Weights of a small transformer language model.
Size: 21 layers, 4 heads of 64 (2 for keys and values), vocabulary 2659.
Architecture: rotary positions, no biases in attention or MLP, untied embeddings.
Training: a variant of Adam for these matrices, 1103M tokens.
MLP neurons of a small language model. Each row is named by its layer, matrix (up: input weights; down: output weights) and neuron, and shows model dimensions 112-239. Each number is 200 + 20 x the weight over its row's rms, rounded and kept within 0 to 999.
Before each neuron's rows, "fires after" lists the tokens most often just before its 100 highest values on Wikipedia text that the model never trained on. A number after a token or word is its count.

fires after: " S" 29, " s" 17, " U" 7, " h" 6, "–" 6, " le" 5
L5.up391,228,194,200,183,220,247,210,208,170,200,214,195,178,216,215,225,240,180,168,217,180,228,218,224,190,211,216,202,204,217,165,203,175,198,236,220,158,186,206,194,200,208,190,180,180,195,188,222,182,190,221,183,196,198,193,187,212,206,187,209,213,199,180,195,227,189,201,213,199,198,204,197,187,197,220,196,196,208,184,184,197,216,194,186,218,214,213,205,217,203,193,209,191,207,185,183,189,186,165,187,203,211,214,201,176,200,219,190,255,243,226,207,191,233,185,205,241,227,174,173,205,214,192,218,195,217,178,169
L5.down391,181,181,178,207,199,202,204,204,204,213,197,186,211,197,205,209,169,211,199,207,192,164,204,177,213,213,197,194,194,223,213,200,200,175,198,191,202,195,220,202,189,183,198,162,207,193,176,202,208,188,209,194,222,222,196,175,188,186,197,193,234,239,185,185,184,226,216,172,238,178,203,198,190,233,191,216,187,207,202,200,214,177,223,203,197,202,211,194,193,183,203,181,187,264,200,180,218,204,199,201,254,209,189,225,233,263,194,186,184,226,210,171,208,215,225,177,172,208,162,166,202,220,224,229,213,196,185,194

fires after: " S" 17, " In" 10, "s" 9, " Res" 9, " comp" 8
L3.up299,223,185,158,205,222,181,244,180,209,179,198,185,213,176,208,167,199,190,201,207,204,185,171,221,184,219,186,156,191,162,199,173,161,200,210,185,192,190,183,203,205,190,204,237,222,215,204,224,215,209,201,194,228,207,243,224,187,183,224,246,231,194,150,202,174,182,231,229,196,171,182,199,213,204,195,211,176,180,177,207,173,231,230,173,234,203,243,181,190,198,204,218,212,200,207,190,220,175,227,233,211,170,209,193,188,200,181,197,196,185,233,211,200,171,183,202,176,199,207,205,205,203,199,207,222,172,215,207
L3.down299,222,209,195,187,193,221,198,188,204,206,205,207,200,211,190,185,219,188,187,187,210,227,189,213,182,162,222,201,153,164,197,204,167,170,168,179,192,217,182,164,189,189,215,192,175,184,222,200,211,185,228,206,208,221,195,194,192,199,228,196,199,194,173,196,232,173,190,213,190,189,157,162,187,210,205,219,210,208,186,200,221,195,207,233,205,225,215,173,211,205,200,209,196,206,173,201,176,246,198,202,263,166,218,199,171,221,202,196,176,193,223,187,203,199,202,221,191,223,184,248,243,201,202,181,230,214,158,199

fires after: " Can" 18, " bro" 16, " Br" 13, " Phil" 9, " B" 7, " int" 4
L5.up466,183,190,201,218,187,211,180,233,207,164,174,217,197,199,184,236,186,173,228,193,205,190,199,210,189,196,202,171,192,195,212,194,227,203,208,180,213,186,221,222,207,209,203,194,231,197,174,198,203,199,198,204,207,203,207,206,185,180,205,183,225,227,210,207,191,170,229,186,196,187,224,206,199,231,220,204,226,199,166,187,209,196,182,224,221,196,178,230,176,202,193,227,205,199,196,209,159,166,228,194,195,201,192,233,206,201,160,200,200,202,213,198,206,231,229,185,202,176,217,181,210,192,173,179,202,191,198,182
L5.down466,150,156,207,205,189,234,203,185,216,194,180,193,191,209,201,197,197,192,209,171,213,201,186,230,215,185,217,207,212,179,169,166,187,202,212,176,216,195,221,217,212,206,210,233,207,215,200,221,184,168,196,198,212,207,204,217,202,221,187,176,189,199,197,191,196,177,190,223,210,173,184,204,194,192,217,215,195,188,197,227,183,219,192,151,212,200,208,224,220,180,210,214,186,170,177,182,218,195,182,180,201,232,231,226,234,201,231,184,229,208,222,181,211,205,201,207,225,232,238,224,267,181,202,214,191,197,173,176

fires after: "ar" 12, " m" 11, " M" 9, " In" 8, "olog" 7, " C" 6
L3.up555,172,195,174,164,194,192,196,172,195,217,166,224,213,212,206,206,186,191,191,182,175,173,163,206,204,187,190,188,173,214,237,190,170,207,207,210,196,210,227,208,205,172,185,202,167,246,207,158,199,194,187,196,217,174,223,191,190,215,236,218,209,199,199,200,222,174,187,185,221,204,210,221,200,192,225,212,209,199,210,231,165,215,216,183,218,219,205,223,194,188,217,206,176,203,191,190,185,225,162,204,193,197,177,216,203,200,218,223,167,192,170,219,219,199,189,205,215,223,227,178,202,200,173,176,208,202,199,210
L3.down555,184,166,214,213,188,221,199,192,191,202,219,216,192,210,184,183,205,205,198,206,191,212,184,187,199,182,204,190,189,202,191,209,169,176,194,192,242,169,201,203,215,184,185,160,176,192,194,191,143,166,214,215,216,185,195,212,178,196,225,162,209,219,183,194,215,199,221,220,186,231,210,210,185,219,172,212,242,193,169,194,207,232,215,194,171,191,212,234,196,214,176,166,207,203,208,218,207,199,189,221,273,177,209,178,179,242,200,230,183,200,214,218,174,220,230,168,184,201,183,200,183,227,185,226,219,184,227,189

fires after: " c" 20, " S" 13, " f" 10, " l" 6, "itt" 5
L5.up269,199,193,221,224,195,168,182,187,181,202,174,197,198,225,237,175,194,189,167,174,200,204,201,187,192,204,171,160,217,217,184,186,220,190,183,214,181,207,206,216,199,208,179,209,170,209,176,195,194,197,210,222,157,197,189,180,206,207,186,171,193,238,185,173,219,176,218,202,188,194,176,195,195,212,201,201,172,206,211,254,221,215,237,204,187,211,196,196,232,187,202,211,188,210,166,202,222,216,191,258,196,210,189,204,214,194,223,181,201,200,207,224,215,225,206,198,206,206,193,209,206,236,171,221,183,181,190,173
L5.down269,219,238,221,233,223,224,239,203,216,181,210,247,177,201,231,204,246,191,189,224,193,184,204,248,180,229,173,233,176,180,191,197,181,191,194,184,232,205,194,189,201,183,153,217,182,185,208,204,207,187,190,200,186,219,196,212,162,178,205,237,233,207,177,227,187,206,174,224,222,200,165,185,184,171,179,197,176,210,209,175,224,167,217,171,192,223,202,227,215,195,209,206,230,188,206,213,210,206,224,220,204,184,183,183,219,228,208,180,211,206,235,182,134,194,240,207,223,231,197,193,164,218,216,212,188,208,201,196

fires after: " P" 16, " gr" 13, " p" 12, " ch" 9, " tr" 7, " r" 6
L5.up308,195,165,178,210,238,213,203,230,210,234,185,192,169,242,199,189,226,174,195,181,166,211,189,198,198,200,222,205,197,186,193,169,179,156,221,181,181,181,178,220,214,191,209,207,232,194,217,199,193,186,196,204,188,173,204,208,199,179,207,225,190,173,198,219,177,180,188,205,164,195,242,228,205,225,205,187,239,221,179,207,197,240,184,191,192,210,217,198,217,183,171,212,231,199,230,185,235,257,185,159,201,185,187,184,215,198,232,175,231,168,234,175,209,217,180,192,233,193,202,189,212,208,172,175,193,210,231,216
L5.down308,223,234,196,197,200,188,199,220,216,215,199,195,211,186,195,211,214,198,232,156,229,186,178,205,239,246,209,200,146,195,199,198,207,189,194,187,209,180,208,183,184,173,216,233,198,190,193,201,208,201,215,185,220,178,216,239,173,172,183,192,219,224,191,189,208,209,166,198,204,219,191,226,182,167,164,219,202,196,206,207,211,186,184,187,202,218,203,182,213,192,212,202,224,223,177,226,211,195,193,187,212,147,169,267,219,203,226,217,232,205,221,206,211,203,196,218,202,157,181,184,200,206,204,205,198,179,185,194

fires after: ":" 18, "," 14, " y" 11, " Y" 11, " S" 6, " f" 6
L5.up699,213,206,190,217,187,184,214,206,195,208,226,218,220,268,224,195,205,174,175,178,204,184,210,200,183,208,197,186,161,214,190,215,215,216,209,178,190,201,210,237,182,181,246,227,216,206,213,201,186,205,176,208,228,235,218,209,241,213,176,168,199,216,192,235,195,174,250,198,172,174,195,169,183,211,204,211,211,213,173,184,214,209,199,222,219,191,173,206,182,190,192,214,202,211,188,200,215,198,170,195,195,199,226,190,208,196,189,160,228,238,179,185,202,228,193,206,175,220,203,200,215,185,211,237,224,159,180,176
L5.down699,209,200,198,205,212,220,258,188,200,192,188,202,192,182,210,206,205,176,206,201,185,210,211,233,195,197,217,224,198,188,165,196,198,202,219,170,224,178,184,210,188,211,168,210,194,171,205,180,167,209,195,151,205,229,199,210,202,146,208,214,235,186,206,199,193,187,207,197,231,160,191,198,216,207,182,180,206,188,178,221,214,210,207,181,225,211,201,213,211,191,214,216,208,219,194,208,204,167,181,219,229,223,200,221,206,280,192,177,240,218,205,188,197,204,227,194,167,204,171,196,199,187,203,152,193,182,223,184

fires after: " f" 19, "f" 9, "enc" 8, " ex" 7, "act" 4, "it" 4
L10.up317,224,197,204,207,250,202,181,220,197,210,193,194,163,192,174,204,204,185,194,207,188,211,186,206,189,203,203,205,221,147,215,214,172,203,166,207,225,180,191,179,163,208,192,174,206,175,209,191,212,186,176,226,190,230,209,203,186,211,196,208,186,187,201,187,205,179,191,219,195,203,184,242,179,171,182,185,185,161,217,198,225,193,211,206,208,210,212,198,194,173,185,217,209,192,229,214,200,190,234,222,195,169,202,166,225,202,169,197,225,177,197,194,174,202,179,198,196,197,172,177,203,183,163,212,215,189,200,180
L10.down317,188,217,204,169,186,219,225,207,181,211,177,176,219,186,152,198,179,252,206,184,202,241,208,229,193,204,210,202,212,199,191,218,175,184,222,211,216,195,191,183,176,186,192,180,206,191,204,207,216,196,202,193,211,197,190,187,197,216,235,190,184,222,192,219,220,212,220,176,195,208,200,185,214,145,208,194,220,196,200,206,185,204,185,223,222,208,227,204,187,229,158,190,198,114,222,218,201,178,196,199,214,203,232,183,216,189,177,176,247,190,191,179,202,218,233,198,203,224,239,195,205,180,207,179,237,200,214,175

fires after: " com" 16, " Com" 8, "-" 8, " A" 7, " pro" 6, " un" 6
L4.up745,205,211,201,167,217,204,183,209,216,185,204,196,219,210,203,168,199,223,212,203,209,181,202,182,176,204,186,180,190,242,217,248,190,207,143,170,195,187,189,202,210,179,189,169,198,176,237,183,192,195,172,218,144,182,211,200,211,247,216,207,192,206,235,200,188,187,165,227,250,191,213,222,186,189,196,166,173,168,231,172,168,190,179,182,180,228,177,183,196,193,199,207,205,191,225,205,189,211,233,191,200,226,207,183,178,200,227,174,209,190,209,185,194,184,214,217,222,205,166,221,212,189,188,216,174,224,205,178
L4.down745,221,200,192,201,207,205,210,178,173,208,219,186,175,230,214,227,180,211,202,193,191,210,193,223,212,209,210,185,207,171,225,212,198,208,202,181,190,198,218,199,200,222,225,192,233,226,183,214,190,206,228,158,201,204,154,168,184,180,212,218,215,165,195,236,193,199,175,211,226,210,196,186,188,183,182,182,220,184,221,213,190,176,178,204,205,205,202,219,228,195,210,218,231,238,208,233,222,182,192,187,239,167,206,212,212,203,213,164,223,232,218,208,202,214,207,172,223,234,200,185,164,215,186,226,198,201,209,234

fires after: " S" 24, " s" 21, " ex" 10, "ass" 4, " " 4, " Sch" 4
L5.up669,213,191,175,173,208,205,197,210,186,179,197,228,191,219,206,178,226,243,178,216,201,182,203,194,185,211,224,197,199,209,185,171,191,212,218,191,181,203,176,231,234,196,188,243,166,198,222,208,190,193,212,189,178,201,198,190,249,192,206,190,228,213,165,192,221,172,185,218,186,182,203,188,179,198,203,184,164,194,145,192,201,200,204,197,214,191,200,186,209,177,208,199,179,202,188,185,186,187,191,196,205,205,215,161,199,204,200,163,198,187,185,205,182,202,176,206,182,196,185,186,197,219,216,206,198,229,210,213
L5.down669,184,211,190,226,213,205,234,165,199,191,176,194,229,196,224,203,212,197,217,195,201,185,170,207,121,209,185,222,169,196,231,196,194,179,204,187,207,201,220,188,166,188,193,168,192,212,212,221,233,184,190,198,210,216,204,212,226,197,228,226,229,217,209,212,181,213,160,228,199,190,200,194,182,185,195,202,190,197,211,185,192,183,225,186,198,193,214,198,215,179,193,195,213,193,198,219,180,218,196,209,260,206,215,201,214,176,197,183,214,218,213,184,198,228,204,210,193,214,197,165,138,181,189,180,203,194,185,214

fires after: " S" 26, " N" 12, "n" 8, " gr" 8, " r" 7, " cl" 5
L5.up588,214,192,199,190,204,164,193,208,176,240,185,215,193,219,210,192,195,184,180,220,190,180,201,216,232,198,212,194,208,209,183,195,202,189,217,208,187,185,132,220,201,188,232,219,186,206,246,183,196,162,184,198,181,222,193,178,221,185,208,224,219,212,143,215,179,203,204,235,202,199,180,193,230,229,232,211,219,232,220,204,197,188,240,224,235,203,180,201,244,187,197,214,223,196,186,172,171,185,189,193,197,191,206,186,195,200,201,186,234,186,192,210,223,232,194,206,212,176,213,205,205,220,193,195,211,205,235,229
L5.down588,200,189,171,186,189,207,225,190,167,195,217,207,205,229,228,211,196,206,204,185,205,199,198,161,159,208,166,211,203,190,202,205,224,231,217,194,196,166,205,210,157,199,204,185,226,176,216,182,212,164,201,167,207,213,182,229,209,217,178,227,205,220,200,195,185,209,184,175,198,190,194,218,196,196,206,227,209,179,221,190,195,182,191,181,193,183,221,196,204,199,210,201,212,180,194,214,212,179,194,193,154,176,202,223,184,160,239,185,238,202,197,179,197,216,190,200,203,192,221,174,168,186,206,206,201,221,210,174

fires after: " S" 16, " Res" 15, "s" 9, "f" 7, " m" 7, "un" 6
L3.up822,229,200,222,224,193,224,207,199,198,196,196,183,213,194,202,219,161,238,190,214,205,192,157,183,200,206,187,185,237,192,197,192,208,183,195,228,198,226,216,176,231,181,222,220,219,200,201,220,184,181,200,202,226,205,171,215,196,171,246,194,218,210,200,187,146,165,199,245,210,194,182,213,205,166,198,213,227,193,177,196,202,215,219,193,197,190,223,199,186,182,179,179,223,202,194,190,222,209,217,194,200,179,213,177,211,200,176,192,198,266,220,194,178,198,197,171,192,175,183,207,203,187,198,200,203,198,215,209
L3.down822,197,231,203,172,190,210,233,185,223,191,192,185,174,213,182,195,198,198,192,202,210,230,205,181,241,205,187,204,166,192,184,182,186,179,180,226,172,194,188,178,207,221,211,205,182,176,183,236,188,193,196,210,214,196,168,219,219,173,174,221,194,179,174,212,198,175,153,206,187,176,201,195,184,186,205,206,211,224,212,182,191,199,198,202,200,206,217,172,211,200,216,196,168,272,170,191,198,210,190,182,251,198,167,184,188,195,177,204,155,181,207,215,220,188,210,207,185,204,189,205,237,204,182,205,218,206,174,207

fires after: " a" 14, " m" 14, "m" 8, " k" 6, " M" 6, "em" 6
L4.up662,215,183,207,210,199,190,193,197,214,192,205,221,209,202,180,165,226,146,167,214,199,200,218,214,223,205,185,205,199,159,147,228,204,199,146,204,207,201,215,171,182,225,154,187,196,202,200,175,207,166,216,213,155,177,189,183,188,197,146,182,176,229,211,197,188,184,196,178,210,177,212,225,177,184,226,224,135,185,231,207,192,204,154,218,227,188,229,170,222,197,214,184,212,198,184,198,218,202,215,181,200,211,201,175,196,200,209,220,194,195,182,205,224,196,182,193,216,220,201,209,199,221,180,172,176,217,177,220
L4.down662,217,200,205,208,213,199,210,202,202,187,189,217,195,190,185,171,206,205,224,188,227,158,199,178,202,188,201,222,175,194,204,191,175,176,215,205,202,198,195,207,216,212,223,203,203,192,176,232,171,186,214,196,196,184,228,180,232,218,233,214,169,208,208,237,166,204,202,214,192,218,181,221,196,203,214,184,186,210,202,225,213,192,186,227,190,206,178,199,220,213,200,199,196,211,201,177,212,193,186,189,171,224,158,152,189,328,197,181,212,168,170,216,195,192,220,198,184,206,206,211,227,201,172,220,189,169,205,218

fires after: " com" 20, " Com" 8, " Con" 7, " ex" 6, " d" 6, " App" 6
L4.up793,200,165,187,230,213,151,182,197,210,207,216,214,210,208,196,186,212,196,219,177,186,226,203,207,216,166,216,215,198,210,183,245,191,225,194,200,203,191,226,217,204,180,227,222,189,200,202,200,204,201,205,178,197,197,189,216,185,243,206,194,226,201,225,188,198,182,168,208,200,184,225,211,176,224,222,191,179,195,224,233,206,203,217,167,195,203,177,199,216,172,181,214,222,184,225,204,192,178,217,215,201,225,204,174,207,200,198,231,202,196,215,201,198,184,238,189,216,227,197,196,205,230,195,213,190,228,213,194
L4.down793,196,188,215,221,185,186,227,188,218,181,203,219,200,231,215,211,238,211,192,224,213,236,185,202,217,198,210,223,177,197,235,207,174,202,210,151,216,179,177,210,244,183,201,189,201,176,183,241,182,191,222,181,185,205,173,188,177,216,160,206,206,232,213,209,211,211,191,231,196,230,225,206,186,186,201,169,214,224,241,190,208,189,169,186,223,212,214,237,232,180,185,200,223,194,187,211,227,192,198,203,219,195,198,198,221,209,225,179,187,182,189,208,227,186,194,214,212,233,203,195,192,216,221,209,215,185,228,228

fires after: " B" 14, " Br" 14, " Y" 10, " Fran" 7, " O" 7, "|" 7
L5.up763,171,232,182,210,172,188,183,196,244,202,181,197,212,222,196,229,194,205,250,193,235,174,193,200,244,205,197,202,169,203,254,194,211,199,243,184,200,196,235,188,208,197,249,198,237,173,188,199,193,191,215,172,231,158,190,214,239,217,242,215,228,201,221,204,151,167,199,168,194,175,217,214,237,186,186,205,182,203,183,194,205,219,171,185,204,215,206,222,191,219,222,213,184,190,196,186,198,228,204,216,198,214,203,200,209,201,182,223,188,182,191,209,230,220,204,201,211,197,194,197,194,148,222,158,205,221,162,203
L5.down763,210,192,186,231,183,199,203,164,207,240,220,176,202,175,213,216,191,236,189,166,202,221,211,214,180,202,207,204,183,205,173,193,208,191,203,200,216,208,204,195,201,214,216,205,220,180,180,221,229,189,202,202,225,192,209,209,224,197,227,191,192,228,191,206,248,226,203,179,205,204,161,218,233,235,240,208,169,208,208,218,204,213,196,163,207,220,217,197,197,190,200,212,182,125,204,215,158,211,197,193,238,204,209,219,228,220,186,191,221,204,216,199,216,179,196,214,181,203,229,222,209,169,182,204,191,180,195,206

fires after: " s" 15, " b" 13, " B" 9, " S" 7, " H" 6, " M" 5
L18.up576,167,191,182,150,200,212,226,192,212,190,233,198,246,193,217,182,185,194,179,221,175,207,221,215,232,203,171,206,227,212,203,230,226,215,234,220,230,198,170,194,201,224,234,166,184,188,226,226,189,180,219,207,215,219,156,194,207,188,221,183,178,203,205,241,171,182,191,213,216,220,203,228,186,166,213,201,215,229,200,184,208,206,181,165,228,204,206,217,184,216,190,204,190,216,223,183,218,202,197,240,200,208,196,200,204,205,181,183,208,197,184,214,209,200,179,232,221,195,197,194,207,195,220,169,160,194,212,185
L18.down576,229,192,184,205,212,208,184,218,150,203,176,221,203,228,172,170,185,217,202,149,196,167,218,182,204,204,208,212,212,178,208,161,176,206,145,186,207,200,217,215,171,216,227,222,229,225,225,175,175,246,228,197,207,189,173,209,185,182,212,191,213,221,213,186,187,210,205,210,201,200,206,199,196,230,209,205,230,164,202,174,176,192,222,179,185,209,194,186,224,180,213,203,224,203,214,187,198,210,207,161,196,224,182,220,211,222,221,190,188,210,199,211,190,181,171,197,166,181,180,194,186,232,187,217,194,226,212,186

fires after: " m" 16, " con" 16, " In" 11, " b" 7, " Mar" 7, " M" 6
L4.up107,211,172,233,153,197,203,216,201,199,238,225,189,207,208,207,190,175,212,233,214,211,185,207,197,142,196,205,203,193,191,182,181,210,230,184,194,190,192,175,197,166,198,190,167,223,195,190,201,197,202,209,205,208,194,174,214,141,236,239,172,176,206,204,193,154,232,209,182,197,167,185,213,179,195,228,237,224,230,206,236,211,188,222,195,228,176,232,185,200,200,202,187,176,209,194,206,220,212,202,168,202,196,234,173,206,200,172,178,209,189,212,203,191,167,175,218,226,203,170,155,204,204,174,204,199,215,174,213
L4.down107,216,203,226,193,224,203,202,237,188,192,179,220,210,195,217,150,201,202,207,175,193,198,201,176,191,190,240,193,217,181,204,208,198,206,181,176,208,179,202,197,202,190,179,202,216,196,170,216,205,189,198,189,214,250,191,211,206,181,185,200,190,175,220,192,195,228,182,188,211,189,200,184,190,204,217,221,174,195,231,223,208,170,219,183,208,210,194,187,206,203,195,187,215,226,240,228,213,210,192,193,157,221,234,189,201,349,207,178,184,193,238,216,208,217,211,169,189,206,192,245,201,174,179,226,199,205,192,212

fires after: " app" 13, " sim" 12, " ch" 8, " Ch" 6, " e" 6, " down" 5
L10.up396,184,180,206,233,233,207,215,175,195,218,238,203,185,180,217,213,179,197,210,182,204,178,223,184,229,206,217,186,213,164,190,230,203,204,185,207,175,241,228,209,199,202,190,221,174,243,174,190,204,209,183,188,214,212,160,192,205,190,221,196,189,188,181,197,154,219,207,191,166,215,167,197,209,204,187,201,177,180,152,212,202,206,170,204,208,222,197,185,221,190,176,186,195,203,170,226,204,226,228,210,201,239,238,247,198,205,247,177,219,226,193,178,212,215,175,183,210,187,188,211,197,171,213,177,203,228,212,183
L10.down396,201,182,233,193,208,218,202,200,182,198,148,195,231,204,191,187,182,161,190,179,159,192,183,196,195,212,181,164,166,213,194,186,211,204,154,184,222,197,211,201,203,250,204,183,172,183,212,191,199,187,189,158,199,206,226,184,218,207,206,196,190,219,219,182,164,191,222,210,188,199,221,177,178,189,203,213,201,199,223,191,201,195,188,210,203,231,186,205,198,217,174,208,198,219,200,213,233,222,197,226,269,198,197,230,234,164,222,194,188,225,162,181,204,199,245,204,176,213,160,179,208,203,223,191,204,211,238,210

fires after: " S" 26, " dis" 10, "ass" 8, " C" 7, "ac" 4
L5.up942,208,177,207,197,184,151,166,194,225,249,218,197,226,226,204,186,198,217,171,204,195,181,182,208,178,237,248,228,213,189,184,209,208,207,207,155,202,194,210,233,210,196,220,212,175,204,190,206,193,225,203,217,196,189,225,204,222,206,186,213,205,193,177,189,186,171,184,186,224,201,171,128,188,208,180,157,192,214,192,211,224,187,220,180,209,182,189,191,194,161,207,179,183,198,224,168,204,216,209,191,202,202,203,208,186,208,217,208,203,184,171,220,184,177,171,217,209,202,216,193,187,197,229,178,223,195,187,216
L5.down942,228,223,190,181,206,208,235,206,205,221,174,202,185,209,203,187,209,203,196,204,204,210,176,214,182,177,189,238,182,208,233,212,234,201,193,191,220,181,215,205,184,174,193,193,193,189,189,205,228,197,223,184,220,199,166,213,212,227,225,224,233,192,209,199,189,203,160,189,177,233,203,192,213,207,185,183,221,186,239,192,209,181,190,209,227,176,195,180,222,201,205,207,213,211,207,256,214,230,211,222,211,210,184,218,201,261,184,198,218,199,198,201,205,222,184,210,206,168,177,221,162,200,178,197,227,188,200,213

fires after: " ec" 14, " w" 11, " ad" 10, "ur" 8, " F" 7
L4.up544,186,218,202,216,200,123,205,187,195,203,225,177,195,222,200,208,211,222,180,194,223,202,215,204,232,200,215,229,202,175,196,238,218,185,179,223,192,197,175,209,204,177,209,217,192,202,173,215,212,171,190,228,180,210,183,193,170,218,152,203,268,175,151,183,186,202,188,211,200,190,199,193,216,204,200,208,187,203,197,209,199,187,272,200,202,186,172,181,218,206,190,209,237,178,218,212,216,251,211,195,200,203,227,198,226,200,173,234,170,223,173,205,178,187,175,179,210,173,197,215,203,213,165,176,164,197,199,214
L4.down544,187,209,201,208,147,217,200,184,175,190,218,191,190,189,201,212,200,215,209,154,235,196,205,210,194,183,218,205,183,221,230,199,186,209,210,191,181,222,216,146,227,213,210,178,189,209,180,211,207,189,215,196,190,179,197,186,221,191,169,200,233,188,230,225,202,213,209,207,179,186,221,211,185,179,235,174,222,235,222,222,227,193,186,222,208,206,218,220,233,218,213,224,190,226,211,157,189,198,214,211,175,187,185,212,209,241,169,211,189,196,203,213,222,195,157,190,164,183,212,187,234,212,192,202,208,167,224,229

fires after: " a" 25, " b" 12, " " 11, " m" 5, " an" 5, " sp" 4
L4.up16,214,207,165,204,207,131,185,179,223,188,214,203,203,245,217,195,217,223,211,211,206,226,211,246,228,191,209,199,191,168,190,212,230,205,181,204,212,227,255,182,219,215,199,219,157,221,164,161,181,197,177,206,175,170,195,207,160,215,174,187,232,183,163,211,226,210,198,202,200,194,185,225,208,197,196,203,174,212,222,207,204,187,213,206,173,209,191,190,222,220,200,204,225,206,162,204,220,240,190,202,202,190,183,208,179,199,214,244,203,215,202,180,193,223,162,187,168,169,193,194,197,206,180,201,196,200,201,162
L4.down16,196,199,208,208,183,196,175,167,196,197,192,171,187,173,224,190,217,204,208,243,239,180,205,206,183,178,205,219,200,223,198,200,184,193,219,195,178,212,206,192,236,225,226,198,187,211,209,211,195,206,179,192,210,228,205,215,207,194,185,185,230,176,205,244,190,204,224,201,205,223,189,218,204,229,207,168,198,194,202,214,202,169,195,210,194,225,238,202,195,187,212,214,204,203,204,187,221,216,220,233,163,208,191,204,218,336,225,179,191,205,187,198,219,208,177,159,203,212,212,193,238,199,193,206,200,202,228,213

fires after: " L" 19, " S" 13, " N" 8, " U" 6, " l" 4
L14.up103,202,197,204,185,195,183,201,207,167,223,218,173,198,187,188,203,202,196,214,181,201,203,230,195,190,228,152,176,227,200,186,165,210,204,221,169,222,196,215,196,233,179,206,201,186,196,215,173,197,221,203,220,208,188,166,198,208,185,173,199,221,157,196,178,226,219,171,217,177,204,200,163,204,204,188,175,179,195,187,212,222,209,198,176,147,178,225,196,218,184,222,171,196,198,180,142,237,175,210,203,201,206,185,217,183,199,176,195,204,175,204,192,212,207,163,207,185,216,204,193,197,199,231,179,173,151,182,202
L14.down103,160,200,181,220,200,239,200,166,199,216,198,213,235,212,177,228,217,176,237,202,193,199,159,222,198,171,206,183,211,216,191,202,191,241,184,224,202,216,202,213,222,213,230,188,170,208,224,176,187,214,241,185,221,202,214,184,192,190,219,183,207,201,230,182,219,165,182,180,173,197,198,228,204,203,212,214,235,191,189,191,191,193,230,216,189,192,191,211,220,183,194,193,217,158,209,216,183,192,154,190,188,188,185,207,167,236,162,224,172,212,220,185,213,170,198,160,182,179,206,186,185,209,210,216,167,208,237,195

fires after: " U" 16, " J" 11, " P" 9, " S" 8, "J" 8
L14.up502,185,194,181,184,243,204,182,173,175,230,213,215,195,197,207,227,163,213,168,202,161,213,227,182,203,204,212,214,207,210,210,167,206,217,205,197,201,176,217,189,191,190,203,172,186,198,221,175,184,212,237,188,221,159,196,187,233,206,188,180,213,189,205,209,220,173,228,213,224,192,179,216,188,202,155,171,205,203,207,189,225,170,174,164,210,186,230,223,221,192,211,211,181,206,181,212,224,185,214,163,210,184,212,220,178,202,206,151,188,215,182,171,206,214,164,205,183,196,218,160,204,194,227,204,211,196,217,173
L14.down502,175,158,202,209,200,212,197,193,218,200,236,224,234,215,215,197,244,209,238,214,209,201,191,159,222,197,214,205,217,214,182,207,200,190,215,182,230,216,208,202,209,195,232,214,172,211,250,195,173,211,206,199,200,202,219,175,219,186,185,184,212,173,215,172,187,211,204,179,193,216,189,182,227,201,218,223,182,209,192,189,188,209,196,214,220,184,194,222,232,205,226,169,170,166,206,213,196,192,214,222,209,163,216,211,191,186,186,193,203,173,205,152,210,225,192,161,197,214,204,221,221,236,171,190,170,180,226,196

fires after: " m" 26, " M" 11, "ur" 8, " Sc" 8, " where" 5
L3.up695,232,227,210,206,198,212,197,187,231,190,164,201,192,237,225,194,164,203,216,196,177,178,223,155,189,199,189,214,239,209,208,200,181,212,202,186,205,228,211,213,196,181,185,166,206,216,241,200,173,218,228,192,204,196,224,188,149,192,219,168,216,198,207,173,200,193,217,179,219,247,221,195,207,188,246,193,234,203,213,228,197,221,236,173,191,185,198,210,179,178,212,195,184,198,225,216,195,231,175,198,190,201,196,175,202,200,181,192,185,200,205,215,191,214,206,198,180,201,241,210,205,209,215,241,209,172,205,209
L3.down695,203,179,199,221,210,237,210,191,208,157,193,230,210,213,177,208,206,201,226,205,195,223,222,211,240,223,176,204,201,223,191,203,216,179,179,175,195,225,184,195,213,250,223,191,181,149,169,205,132,162,243,201,187,210,153,207,229,178,182,171,178,197,195,182,183,181,216,203,221,223,189,204,180,216,204,191,213,208,181,176,219,227,204,211,209,184,194,181,192,220,196,194,183,157,204,191,194,179,172,204,186,189,212,194,190,239,242,238,222,215,213,204,203,189,219,225,194,198,209,206,203,185,196,174,210,205,244,232

fires after: " f" 26, " F" 6, " con" 6, " c" 5, " al" 5, "f" 5
L10.up190,215,219,211,214,192,275,191,240,207,207,202,176,218,210,199,234,168,212,184,180,193,214,236,199,174,223,226,225,208,174,187,189,206,207,196,185,195,201,188,212,183,216,197,203,204,219,199,213,206,177,242,200,222,202,182,212,183,211,190,209,195,210,170,214,216,199,187,205,232,187,203,193,211,166,223,187,173,177,222,171,220,188,201,192,215,155,177,181,166,171,222,199,204,198,220,218,200,195,214,185,201,201,194,222,206,199,184,173,224,180,192,190,186,173,207,191,184,218,168,162,195,187,158,226,246,200,191,193
L10.down190,190,198,174,201,198,181,193,196,196,204,203,188,185,145,193,202,209,221,208,181,221,199,224,194,225,194,170,212,212,191,171,205,201,211,201,221,221,197,170,189,177,188,155,191,196,206,172,199,186,251,194,176,186,217,195,167,180,184,211,160,217,233,170,208,214,193,208,139,194,225,218,178,186,196,188,188,209,205,221,213,226,190,202,203,217,196,214,194,185,194,198,206,179,134,212,191,178,211,208,212,196,215,196,178,217,179,194,184,208,180,203,153,185,209,225,230,184,208,222,154,206,218,189,208,219,197,214,187